python train.py --head_dim=32 --vocab_size=8192 --norm_eps=1e-06 --init_std_down=0.00341 --optimizer="adamw" --lr=0.00166 --batch_tokens=16384
MLP neurons of a small language model. Each row is named by its layer, matrix (gate and up: input weights; down: output weights) and neuron, and shows model dimensions 0-191. Each number is 128 + 32 x the weight over its row's rms, rounded and kept within 0 to 255. Numbers have three digits each. A neuron's up and down rows have the sign that makes its largest values positive.
After each neuron's rows, "fires before" lists the tokens most often just after its 100 highest values on Wikipedia text that the model never trained on.

L10.gate160:119096168142120113140109119100115115177141058101124169127171115132109176125142121051103102115135175107090149136094171157182130125135134061119170082165110114138126062168171181092161088139130128101195117179100176200138123139052099141133121078087129122133104154117167160177185132158106115163161121100103158140165112186106166151117203161125135108134113187163096115144080137150141130100108164125182125108100112061068107063157181151136145182108102092124146133122138124176119133154038135090109080126133139108109133117130165089107159095134178129157125106166087140175185115137144125155
L10.up160:096147117102101106109085076081103137136103123128089079134145129147163158150183086166160161140158129154116134110129078135060086171204140093101133147071041116117140152127070126152128110130141135213166132167121119104175130155100078156068105138155091047124109201104152164140155123194113104151192169125140065150167126126166127131103102112127128109143142151118117112061109106110115084117113146207102116157085151182131153102137181154175178117131088141103110159147105139102115123145114162098170098120101148088151167148190193146176092102131101130087102154095123117140134123191120138117
L10.down160:148119117108120096113105125138104162169139064190149159143178095131133184114067117244074109157095171184096135106109165135117185159114160107145096106120124141112079140139134066127151089109144121144095111094142066105116113138150116147119142162121093122162110118100171180136145117096118058132141099131052158141134186107149082141155123170101169150126132148070133080163164133097110100213113167131111143091171161118130146112142102152141168176204143128130051124140135124092129108142064148090140147108148182094106099139163119118122087101209093099166113168119103165163172137139097147128
fires before: "s", "ia", "ic", "zer"

L21.gate218:103171143129163155117162139161130178106235157089103142133103106135112123111142155045144082092153188072162120148185131145142051148101128082132130117163147175128153096166088133071148115127156088154145174153082118159111154116120204113094137092094114121127100118071133177080120101093046159130114139173121117104091146157120146104182082105105131131095118132114129120107077067116121155071097134120166164122088125140171083167126163101124132141117077107088112104116144111183147130123112163127196141101083142177140155088142142094161174083198130117108178165156131134149123161171159086116
L21.up218:122110115209149163102102092151124131075087123122122142103166122086102062135046094146127103049142105137180178117151164143136129132146083091138160166079112151149108154109090165137169135155132078094142054139073133135070113139171162131129148094132124086146120131097193095105165054108152117148098063169103110129153131104099162113181094124100106136123157195126155109145130136153070092141113168092193131105143108119119117140161141127097150124129122178154080111085159132135143132222088137138179146167110152100094136111098089098113140074159126163112082077095106155124110172123156055150
L21.down218:104137122150166078166136187132161139076083063112175154094128154187091101128177138000139102092108108130151147140136090118128109081203083122110162145132134118110097082151145187076085142105130083137113176107100180105150145151044121093181141097094128144136166129152116165113119120117135099159132135168132131116118169148176115125123144130116163076114155144130169137121107103176172125096102154159149160081134120181133141160157120133131152114100100109150164111137081114146082175103098148119224115115076164140118185122110201106129136166135133162135173130068140137125136139132181164177
fires before: "\n", " |", ":"

L19.gate148:089103087124135123095129163135124192175151065141117117173149141127158138143156136091111092156112155113131105131100079197120154170104118140151152094060124191127144150131127090131166085167123107083086220110067126120163092137164124123157151132119105148166157129098124069204065161124067149104107122107144132139195092148112141089190134129127127143090102052168127135186173170180086111165160131176100089132108134094152127106142121086172116181135100161150148080103163166180090115116056152159098130093121118131087177142059141128139119141161127144110150180108150066154133131110136104135
L19.up148:111119132132089105110107072122096105127146154112107171106058089167114122159141200108150105075133098100158135212135085093139122158068090170116126136122130097124149155195137154172105108092128187121130083098112120098123065119124116118115143116134118138120144133103176097146154161102124113165123116153062116077173116136101173160099158087151177068192131081171122177118096145104113142172159118149118178158165116102139116113178156214128175062101106160102090151110144144120197118116172168126128107155150131137076086099102123143145130171160088210121130119135083166136107154198137114062
L19.down148:159132093132076120111159161165138144156122140134163140129129142165191102139118077122095155133049108228131141195106113086050133097100090099091098071177135157148083118130147099177154129157177148107124132136106166153141083144114127155131141112146093084095153103147091164123142124115080165076087157074098171064101163156161147080153102094141121105156146081102163134139129135127117038149135176053119147113165098164130112108169131130104167127119101101122143159092184074153048122092120063103140111107073102139123122148201160150141149131162125180154162129133095110091115135126155138143
fires before: "-", "inc"

L17.gate364:144072151173067134116173119119123146155169124131156128175154125053139122167137103107073152125153147091143166104144128154140128092039098125159039159140172095123166159192096093192074118112156085166144088107144088162094169121143103135122136104140074092157102171132126097140082146142203143168092126169087129114113128104106138140077171124120174161153144174185160094112127108143136119206159079195103134099086123135139097101110121086153092049162163164115161157111115091149104125153148165099150165126146149076132094112087157145122131172164158118150111114176070136111147158092125108117
L17.up364:081141129169141147142115125121138156159128099153154104129160146127152209099113137102203154149162135054107133187155130132127110107139127067143156155172155108122159168142108200149158142128145180135178122105117107139171173136128223147079102087173148125105106152089094102123121130127154124141070108203121126148163126144137089116145172123121095124095089122132084100170112149137101055134114073133079163120090116187140118127177130149128106105115138060117160144140156104137072119131174134122111135139174115182073184104161161091178190082120134158074090141110189141146060199101151161112
L17.down364:099145080175144179132097133171156177145103128128131145156136124116095105111120138130100187086138199103131175083106129117208110115081050114089088159121161108148142180107124102145135084083138086128144101082126147179130161144154122105105222126134075125142106117140096073112161118167159135161105127135086066139185116128121148135057125111152181110176145109176130125104137122094136199137098129096096121177059124112101108159149114135151103109119120156128183102119179116163127080168099121125128141152189131049105120130120111103170143175177140098169079065132067123109131068145142176112
fires before: ","

L16.gate301:162096128136169102119169189113073150182135063128184089125121134141099122139155153026169154126093119089106103102101157119148139196130155102098146135126173121077152126124135120145126091103093201172131172136174068124142082167104131108142109104141140079091184110122119163084114128121129127185104150175090108086161144121163068105111121144105121118097119138106129157175103155184077124063079143192111149144093171122083109150118162098137100101114117166117162096065154087143075108086143157114111120087109119086052143163113116092125108125146138151121086113142146090138129092060214139150
L16.up301:087121103154167151073156195155053127131123116117139119074111105117171097165128061114179137100150075155082105078139118150167117083088158157146166157089091076135132075109093135166122197157141127155164135166131131146184142123131107119158169140154091168115124138090208123141113164172040116112140143114130208109129154081150083120119151142108143135125115113152091147175145104121202121126102166132078133113186162114135111146176096083166121145193138092162124095142135127193138157132096077111120109110196100115105104151124134124157136129138075081059132118156166160144075105139091115172
L16.down301:106138086097137095130114102179118132143122099135113160141152038120141107113088127100116179043166106066119154181155153102140164117158177107136121104161063104099120149142121153103167146088112110108118084097150126150137138126104154112183142207139121128115128134162181160090145155161151112146153075173132070087136122077100106155165156118087139133172058096156117118103095066139108161154140082138104143168165056119098116092159077100158115170177100129119138102142126098167121107132158151120101120139126148101074146119110134075139124144121126171252079139065117077109080074129104157137
fires before: "=", " Children"

L19.gate141:184160074155133078145187097055138156134154117126222150099144176106117100126082094100154118071155202099171115113048138139158048139077148140142119057155123113150106105093113095133129097145157093089192117148148104081114089095133142099130145142107168090109139137123154160135164136078130104149142141149102147172115122086150136105167159150078128134109130171128100075113107135101171157190133114118100110117151152088169082107108155138125120092132128139105122119129132082107138166118158110069070141055039110124154180200111125100111128085095087132073143101152123172115142149152158117114
L19.up141:102093151118144114113117131147141135127097096086106137080141093094109155067089125106131165175146130117148076093132140110131117152033125087154107095121079108122138148119068136193092132095078127088128102092123095060176128143142101089146162154119189164165118144092067183126079143151121151111105158122088090151167115146111060093131131071109157147121064161140167105065075165151131107098172187112114154124103190167115093145154119100124136186129163168135140192163157127132083101153138151106139124070145116180090087161124124065150156143132070155107197134134121148095093072133113077130
L19.down141:175111198155157094111149065167081124113147121069146093156144105130107177054092097132145135072182182134140040093177110090119090118137147129116168125141098068150121171170113070120144116129121156057129169126082109112130163102124147089115136138159084141136139140174147182143151203078134193120139149142106097100098099154117147146168162105176107115104138138149173124109117161118108129159098103132058101133158139113095134102169129130172108066185108076180091103136140097142157140092102100094122128131056147147093132145089145093153140158106103147201108160119188126086109144175134157096
fires before: " a", " an", " at", " the", " 978"

L6.gate273:165145076163083163198098181170106095133182098140149120120104203100181158189140143114128166075138135097131182100116144137187115162127156096134144088139168090139126172144183172072130114125126168163099059131152192145099176102154134132141177095081115142072093156119155103136136144102155150130083144120114164158136153116114131133144131167125149127149103130197127153133100087094188123142219115132129129099095116114131134104089148151076183128116150170133175151136059164115102124182109110064091140119171112134184134164153109100186150103090125121144108091168115210138167129139114150168
L6.up273:084134043209129150151145212103129157098115139116126183155128166124171130182123080110139157117179145092120123101156106179155155086136118135171192098110086110138155101194151151099169136142108180089147092045132133160127101140127132141144138153093141184141112158117183168116136127132099149105153181138158163135148102147134130116102140169147127085126163118193104096111136110078152109125128131120073085102150122163068123157122113155126149144124082131084152121121089128119078097184117170117159203109145125086172107171143106145118176154116156180078104140158088124171207140090090195088
L6.down273:162170162179131125104129118165083097139157164103086192128118164101117161124111113255174178141122164079127128125087184121148156098129148117050179087105106041182119103151188115123136115113146169095165139138160083213110142148121130092073127065136108126138122121145157172147172120162127154125150133128089130136124116133133119094130118104118128157161142164115133185114099110114113155145140125109105076145138104141091109135073155153156101173107064103074149152148109129129147101226082146156133120123196164142169105091124151125155138095135145124150116105157154125163078128126125124202
fires before: " of", " for", "s", "n"

L18.gate262:086117097098141108140124120058044178164144077155176122116155078122132129167127062106079100127086117077118128163164169099097126197103171130160125131158133116071142117152092097120149118093156129210163151117157131110130158188135113133122095060129122097151095176123130190120201093114210121195181143135146142187138095139093089160097129135152103147129125057141111129149081156162158114141110159168082135114144143104061080128146089124111112133162154140083138097140138162158129073109146108125122212151128143075104148156083132109115115140140173119108077143106149122113083117172140093096
L18.up262:129065116107127184087078147072118125150182114141092193114119130122112150158150139146143178072108089127104177159127106071142124137121129122153166131139159191135126105102119148133097203118068141115106126109136155104153157153145162056148139201169128106159095176102130090158187094147107167227180152124134086112060121110117135155107111109129141133184098131152099115139149095130124090154140115080120129123109146138103107119162146162175135098092087076134168076204131122075115118152130145181139138071115091126086120181146122146139139187042109169121100147137079147129153146157091194106
L18.down262:120099092081074140166109086075185133136082109157103147078114192136120134096078131144139113166075113180130146125116172056065117146206162131131130113199190151129080147078116133116115119143156180118092101090138120089152049081175131127143125184102145166113102111105127169164108153153167122150160127153169173178080159104167082125111125142149135182109093132128129087135095182086158108155091087096171098117094133120082062114149130107131164106134138133147106162145154160132080184162136128122114142136144156148151095126136081114151099122167128111116176122139126184134200134072102089068
fires before: "s", "re"

L18.gate107:101123173111116094090217149111097115141075131112140135103133075138185096087103076078156143130086055100053159103176123158102183143081077118151152114165137058132092122132112124079142038155126150138158106148161112150140134119137113145104119093086179145081059161102085133054167126165122101129142199104081148112104129121168131136133149154173132161124189123080126164116149088199117167101105140149153118129088088148113116121169132154140086112131171133095110164153134135113120128110128125163145118175166183098187105138116154132176163078132127150141142082157097102133095161118166140063
L18.up107:051134116077147133108168125122204071130151089072120145125172154162116108158172116134158172164118084121072170160128152153119185127098075102121111126136167082152114067065110144159115087088138132129162064094112098149152145133094115141154110155166134098132100151149096181101109122165145115123124140097119179158168084085134106166176096167102094204136177152121167123101137130136117155167116189121081148115138148147096099117104118178125117055123113177120061128116089136134168147159127066136094146165154111116167177130170124123252163085136097094119094114145121125138146110175115120123
L18.down107:078062104091086151099124115071118136133180174155151107146066170088112102092087089148111137130177149182137069146128122150149209083153121172102104125142114101131139070152092096110130159151155148098148132147150104152104114145124088124112169106110137165140124123112146109155145108162079157145115104168167091150130155110129095154101090115165109123099144164175143118107125119157060169153099075156102137179189118119200134103206122162085156125163149143126109114117161134189091167108089133097159093084117170141148139164106118131167175090197084136248124116131131109109103101077110089088
fires before: "an", "a", " of", "c", ","

L15.gate192:159078167096150080042120127124146181108128135109153150115154170093128142113105135121109108105146112113181145151123132183167129101142169167137127116127135079122115123065097132103111143151110132130117150121111107145170210101131181120159094153163120064163105115071121150120188124128125172125204121152152151081156149188080107060131173117164100110132166167124078081101123119134164122125116117133135144166142122124182094123172172107079088054106164115134177159099153055067132112133186115105097157162087173117116169128222186139108128157099128177105162127127172107120115176112150155177
L15.up192:105088106165155135107098129064094191123093151121123108097168074051141099108137147141083174133074147196162089137150067181121181150136173159068177070097131124149096092141083133121154138152147104142145100167161122144119108144091121145132125086103098125085159111102153139166083055091147128153115135109101142107151093114102063110137133169121110092073105133142065077113118177129097089138186104153216143102153172079150108106114120130101137114145124089110198187122152086111130158139133132127120158136034155142145151197133159143102098124150076102100120119155159127126104099151107129180
L15.down192:130182104129123148098127169080113180177097128129119030113124121087151175120113122175106177128126092146149117135080134089104182167127119099117106152122110126118124126153119168101134162178132135172111111182149219157096118149150158157107105081131078133135154120158163126206087110105166159085098087143094116102139143089134153099178156123089160098112135106128112087106206097162101069115103176096179131143105120131101061164181112112149123118137129160107088157132106065129074170096128080145139163096150151141104142097147172112182156194128047124157125105100123164149158084057146123163
fires before: "y", "ist", "ian", "ies", "ie"

L14.gate286:136103138141177180208220104114111104099086173148124142148166146110120177141090159095102172179179178090105134099138137135093129107114171145111164137083059052121089133124144130121145093114113140107185182117092132116095113112123150148135109140163096127110152079193061135132106084152118173160115150114133144109153140166139137121066087146140145096103162071147123078192119134098130186140127110174153127108138109131154133123069122139164134147092133169075101164082114133162083093084143167138136146116165109086181203103091183102151135082138139181138160137121124172158152210125105137155
L14.up286:134134174125129067114104070113154119075088123136150119114117153137125128118160145125123078150147124135084116149159165112058134129089150110120129111122118104101129111175116162144101096124135141128105196081091116102151171146133165096141136156109111118112140194144163070125131192148149133178131114175140148175181086133105142100168092188153133200145129083127106199117190074165175042127113115139161078066133134114159080164155093143166113093103140205180140140107068138131124196160133107167095146112143070173148145107141148124169106121157133182116173085128137213151159140141068140125
L14.down286:058121106079134157162193113156082073113116114136112134143121143156109149123167122172143106197141155149083133157165156084070150132145157126087099048062082124183137152130126164127186162163125163104136125115148159126115097174193179123141039134151134130093145171127112030157138176112118152150099196150112123105123132148103155089159151168112149126128105100172102172126134091135117099190083140147151087115161118049133084107107119161129127109085161117183111113140058150182120151143083131120143137180122101107123146132118090103171123113137169156110149100167192095149160159160143126152
fires before: "e", "d", "es", "n"

L14.gate355:147136163120158128120160098071152112187172096167119148109122160055125126141138085126118135111108110164121134107080108137093126125120184116186129123201152097120159146074140160137132082088138124104102090186126081139130112106081103161094059181145145097105129138107045091104148163139135127159166133097169074069117162125169082148088087159073072168050138144091078121099125088091149116158164154098194157201105083136113121143152116153112088090071089147088116131125120106170075103150176174157165141137172112127130081153117119115141124134180075099167141123115140130075139144168117118103
L14.up355:124096076101113100136170099085067098127093149148157180077127122170135106185186160130164150168141080101143140154128105112129063229155150121150113134085148151086172150188089061129104099148136098129113168098119108144104126170117137150084135124104095108087150212112167124122046113103174130137118133116109096194116131089091090127134145084110133166116139113084097140094084125114088125170136119159086113128115088067138096075138156103175157092125088120138109142087132111125069183152096137108148104138094098091104114127105170232129093187118167134114144118146186110131165144155129127154
L14.down355:116138110129066144114178128131136142123147064179195126166142136134089163127119128140119176100099173121202073115111085109169120072123135073135084153167142083100119150074125181139110132119136113138093056133092225168162120119118148140111138147020133125123145126167065159159131131112104077114218162081174152151135111125152132103105160191093113090133110147134161146123142123136134093153147113102124114108144140207095121085113107109105061148082112063181114102129114134178161076123126172141095107071111130121134113164132114087111102147114097123068092113169133154100125139140130159174
fires before: " States", " at", "m"

L8.gate282:041107162146127148126107107143186119081118128126128119087109122119123168050108121054111117141148153125097163152091081139143103116129153108105129116104114117165120059159195172101116116071157162207191132184154093092109129131128113119155100080148166101073110123150088103153140122168150148113137118132139122096138139170141101099112171151204172095096135122143192146097086127141094164119087169150120141076080117106118133158180049142084128126073150106128080047125116117168139136039119140077081151095117104129129153160159165138182130175085142136167111143134106085127130152088149141159
L8.up282:143113140165057147122120170167096092141090116110111113114132062160102157218162122136135121107095070123079162132164127160081160111146095128137116097104130118105129114137094120110152164102075155107142099083094108121100128152119084180092080183147069112146195144142117119105147189123148120129206137158208187112094160064128153185094170122143111162146127089131127097117172110113167141098126062161181113089132152142074112102046112112127148122091070134166121178160116145158130130160116122130154084149197077110104075090129177140129172147129193127184142127118160127127115162134119136114
L8.down282:111130077116138110113140158087131159142080121151146158141150116123115140172148132129088146194121153154102124128155158144152152083197153152163137169057140118119154117124068128098151061091129186108143127117140148101158156103150103170086083129098131127183121186116158167113166169143189182138175122110160139130069112150187126144085170121117153161140114205110099134072102120157134098160164112171090148153139101158156181143136084123120198141087115104159154107133178136097170084069075140141083108142165152100111076107143171122127194119131143117195129095122165123112126214079131191080
fires before: "s", "a", "os", "us", "sa", "k"

L20.gate219:152115095070127154135127131170115162124139107123162139165115136123115151093143098106154169068175140144115142131133119118158158092108152134192146154139091151129080099041128114126200161138108070161097072079146125094137133128147163133098100127142105160188131129107087162126165118070121075072133147132124146135174135158165114077145144111133131214150165143131084082184093125138148101163167154162106120142074171089120119139175121075158095130113106097079124152129167187079105090062080102139120131132182078191179070148160167132187143131151122114104104130092171167178088157089179122160
L20.up219:149153084092161154152077137187095138139135170172187121135181148173125090087107151104109084113120159104145094135101069141128171139068147142175117156151126121134173166120106112123212110091087156123119111127128117118170145174138150123104138109121066156150110107169135166103151168105150107122176116150124089117182139164175119115162145146162157113165092173134110105099073067103118173152155184123153125122122208092111147100184102104098132170078103097130113107169183139102093170049097125132100113092135143204130117138154145148201092149135125150178148120180160160171153136045176140135
L20.down219:174112147142056140126132080124170176114172088121116143087130129095191126108087106249134135166134099161170139132161208078116122129169099161096169098140173143167130140115163212135086067157136126081149125134136157122095100112085139128156172087066143105095118100087153100181084093118140119160108145153067145109137122102078108130162151087124131139116117116188115146129157145116090148141175100086131149174111079163188143137105161119150144121152157137100143156069155119130102114133146172140122129145139160098054187081159124116107116076149158149188115128139100085103169093172096118159
fires before: "s"

L16.gate219:071169158064154116144139110062137156152138132105127131099121108147147089174111147098062111126127133115066119097056108112143065151110156119106126128149147191133168141141103116138081126129184189168102160154103139073184122184114112103100135097098163141065131101104150045165160114174181148164115121147052191133115152164150155156150152111147098119156153096130171097164196131145098142115130198085172120096135156081130131097148121119138187122118110060064143082158098134128167149164099143110091120131124118159185085090088137079137077144139097103111155174119146094155122132122082102146
L16.up219:113152124107144114123119118095166133122070151137164116125089153156076076125131062114098112151133125164175115138125109149155189165139097154115116133179152167155131152142074169097154135164092137118197097137109106189110079158137093112195189132062062138134142125061142105158092136128118163187176119111098125114162093081119123109182115115120113117084141081138103156132101157141130083174091139128165162137141126105142039074101112187088165146081095068154174130142146116112128186107098093169147117149119130048119106121112175181085167112126147147121085077142108092159134127071115108191
L16.down219:120165081133146154116157141169127108164126092122172185148114123171135149179198129133168052143161196164101169114138159139145114107185072116116139150106117162127130079106164119154178096112160128137164062097158127166188130159069099109175097125181117083150106198175061166095129133141125143120123146120160123115182067138165133154116170127090163115165161132092145116131093121111155113114094118121080146174147132138123127080134146084136106113112077134115153159063136137118199162093128164154079154120059119117173126119074105065160110146073114123116159218120107162126131170133177130142
fires before: "-"

L19.gate128:056159165117120087156128123117184158180110154123160155143088125112128126137097153108101179154132192133093184223146078169112121148121109082161100097095102134112174144117076090098098112142119096184111126131158129113146157154171147124146142150166147140118075109165088066072136168117143153086105126114144141135105125132102161181166140105113143148090151150156119120087145090063181187097097102118107139126034175091130160114155056106128182189125106154124101123156149141084135109112125096135140180188198190119146128143142104132169146132163061130148076169172131165167121153130119157127
L19.up128:135098153142130202172138178167096136147178109140103150124114132081106099161129081119112150142184087139162115109146153183133121156170149081147143117113086143207136133153117127133172134122149132094172087108147120117165127123087129173093133157151130182087117116128119072066195124078146126078127084152100187109161162108181111123064124166152112127159187129184109143165087083123163114085113160055054104149111080163114118150191087144101136123101130166133154173089114147143107124100161140133178157130101162143074129082179105091116179148124142090148110152080049095174139152133158109096
L19.down128:156139134129109095100136146170109138082208222180091157159219128108176044081090143142113159151083103079140108128118123118075117100170112177125109134123135103143129149130144120121160133133113122113078128146129118079157084186216088168134159149153177088124173139158147105188112115142123112073174130114178191127107112146151138139159130108105115091139173094116108155156149067126117134100112113170147134097112135078202074079119155094126122072142188072130140130189125103104137103091156122126137128123116143128160083085118186135121092110126123130168097098120077173097108177122173127107
fires before: "s"

L18.gate96:058126152126075087162142133121121096169112105206125161195110125156146090079114149101172095161112154110130144199091142103104135164147087114156123129102046153165124134166117133126113154142132133132114165166131186113126138188077149097152151121128119175146111136111123128165115172160084169129089178147142123084062136165124142224153095089159112103167139064097144145141074102147133147152130151163146100180110089148091093087101118122115101178119111130112166114151078130127082078128126177114096046158134151173088133121161100082100046201129110121111171114144122123124117143147072086125
L18.up96:166129125133112059055110072155094210137143061111131100125092164147112147161102105140135109135154144122112096149108159153114089091159095116110123090143180145131141086126147113117072116119143159138105187103092162094171116115132152121141122134123134081081168141135130060221101172142141146150148160113120149121108163138196109134044173107086156054159123072162128114177142145084154133123098108167114166132131129116119179136131144108166157123100076129146150112130081140134177185140137108064121134178093146122152114084158147115155055167105202189143165110162118147109141135120160199177
L18.down96:077125154136144140187098177161122105131105079110111124157157101078215127147179178180101103099083124164144126183113148100175091169182161125127103137116148109099102140136077122098116110166131116166108165152062145083096161172079133161127173130128136140137166122103114055084077102128110166136160132141144135106109136117123173173117070107152138168154155075083176122123096123163107112146163116135201134115152077130071158121121125137151158102162152114135135195126042078124161098117173091131130131102145154148133099085084110115156107084149128110211168175165104139075141116167085079150
fires before: "-"

L15.gate210:118112156139098157088099138134134100141117106090163114140147135046090110095103135096116133130161158160103055121118092157155139156035119152154154120106142069115083066123146114150122154104053155133109124065172113186165113090152099128128114119142119112172100183107088106176192137144128098183156082146160182152137122131165099107126121164073130153180143149146102096134174152136149102131083103142095139104126128085066121150155112152123157082066107120149158086137151104148067064068106131072117154102127178066193144159118147103203127094149110094129112145161140095185136078131114093135
L15.up210:172109168115130134029134089181073155138115081127153128131066122139135117158131160148120101157172041148182161113127120155106159127118075130124101099134056102122096124076135118157105144126107129109119086157156122136122172156113104097218059196122122104150131156132123167155124141180125059171130114165139177134066110178190077093116150085092122204151136126134117151099200107104198137154087144148168129161149129142147125144098116124148155097114112183123167118097084065165156104110113135091152141105152161140154153109112123146145159126115149109139140078084145111123146181130055164111
L15.down210:138106116115121117170193092107133101093093188105132045122157167086154185110111164186108076121083163240129118113102140083114122124147111153114151083147150122141153118108089086061051151103119159121155141080172109127137096167044111125135146073167119106135116163141110124133144102076106173096119147142156117114126140085114155104150097118083194154159142133139157111107155167105024150143125120103173158102141135154067119132158072152083107150119117187138136142166132113087083112081106097129120127137160146153157048151128167146142191109149139170146114143145142135112180108099130102130
fires before: "y", "d", "ous", "ies", "ical", "es"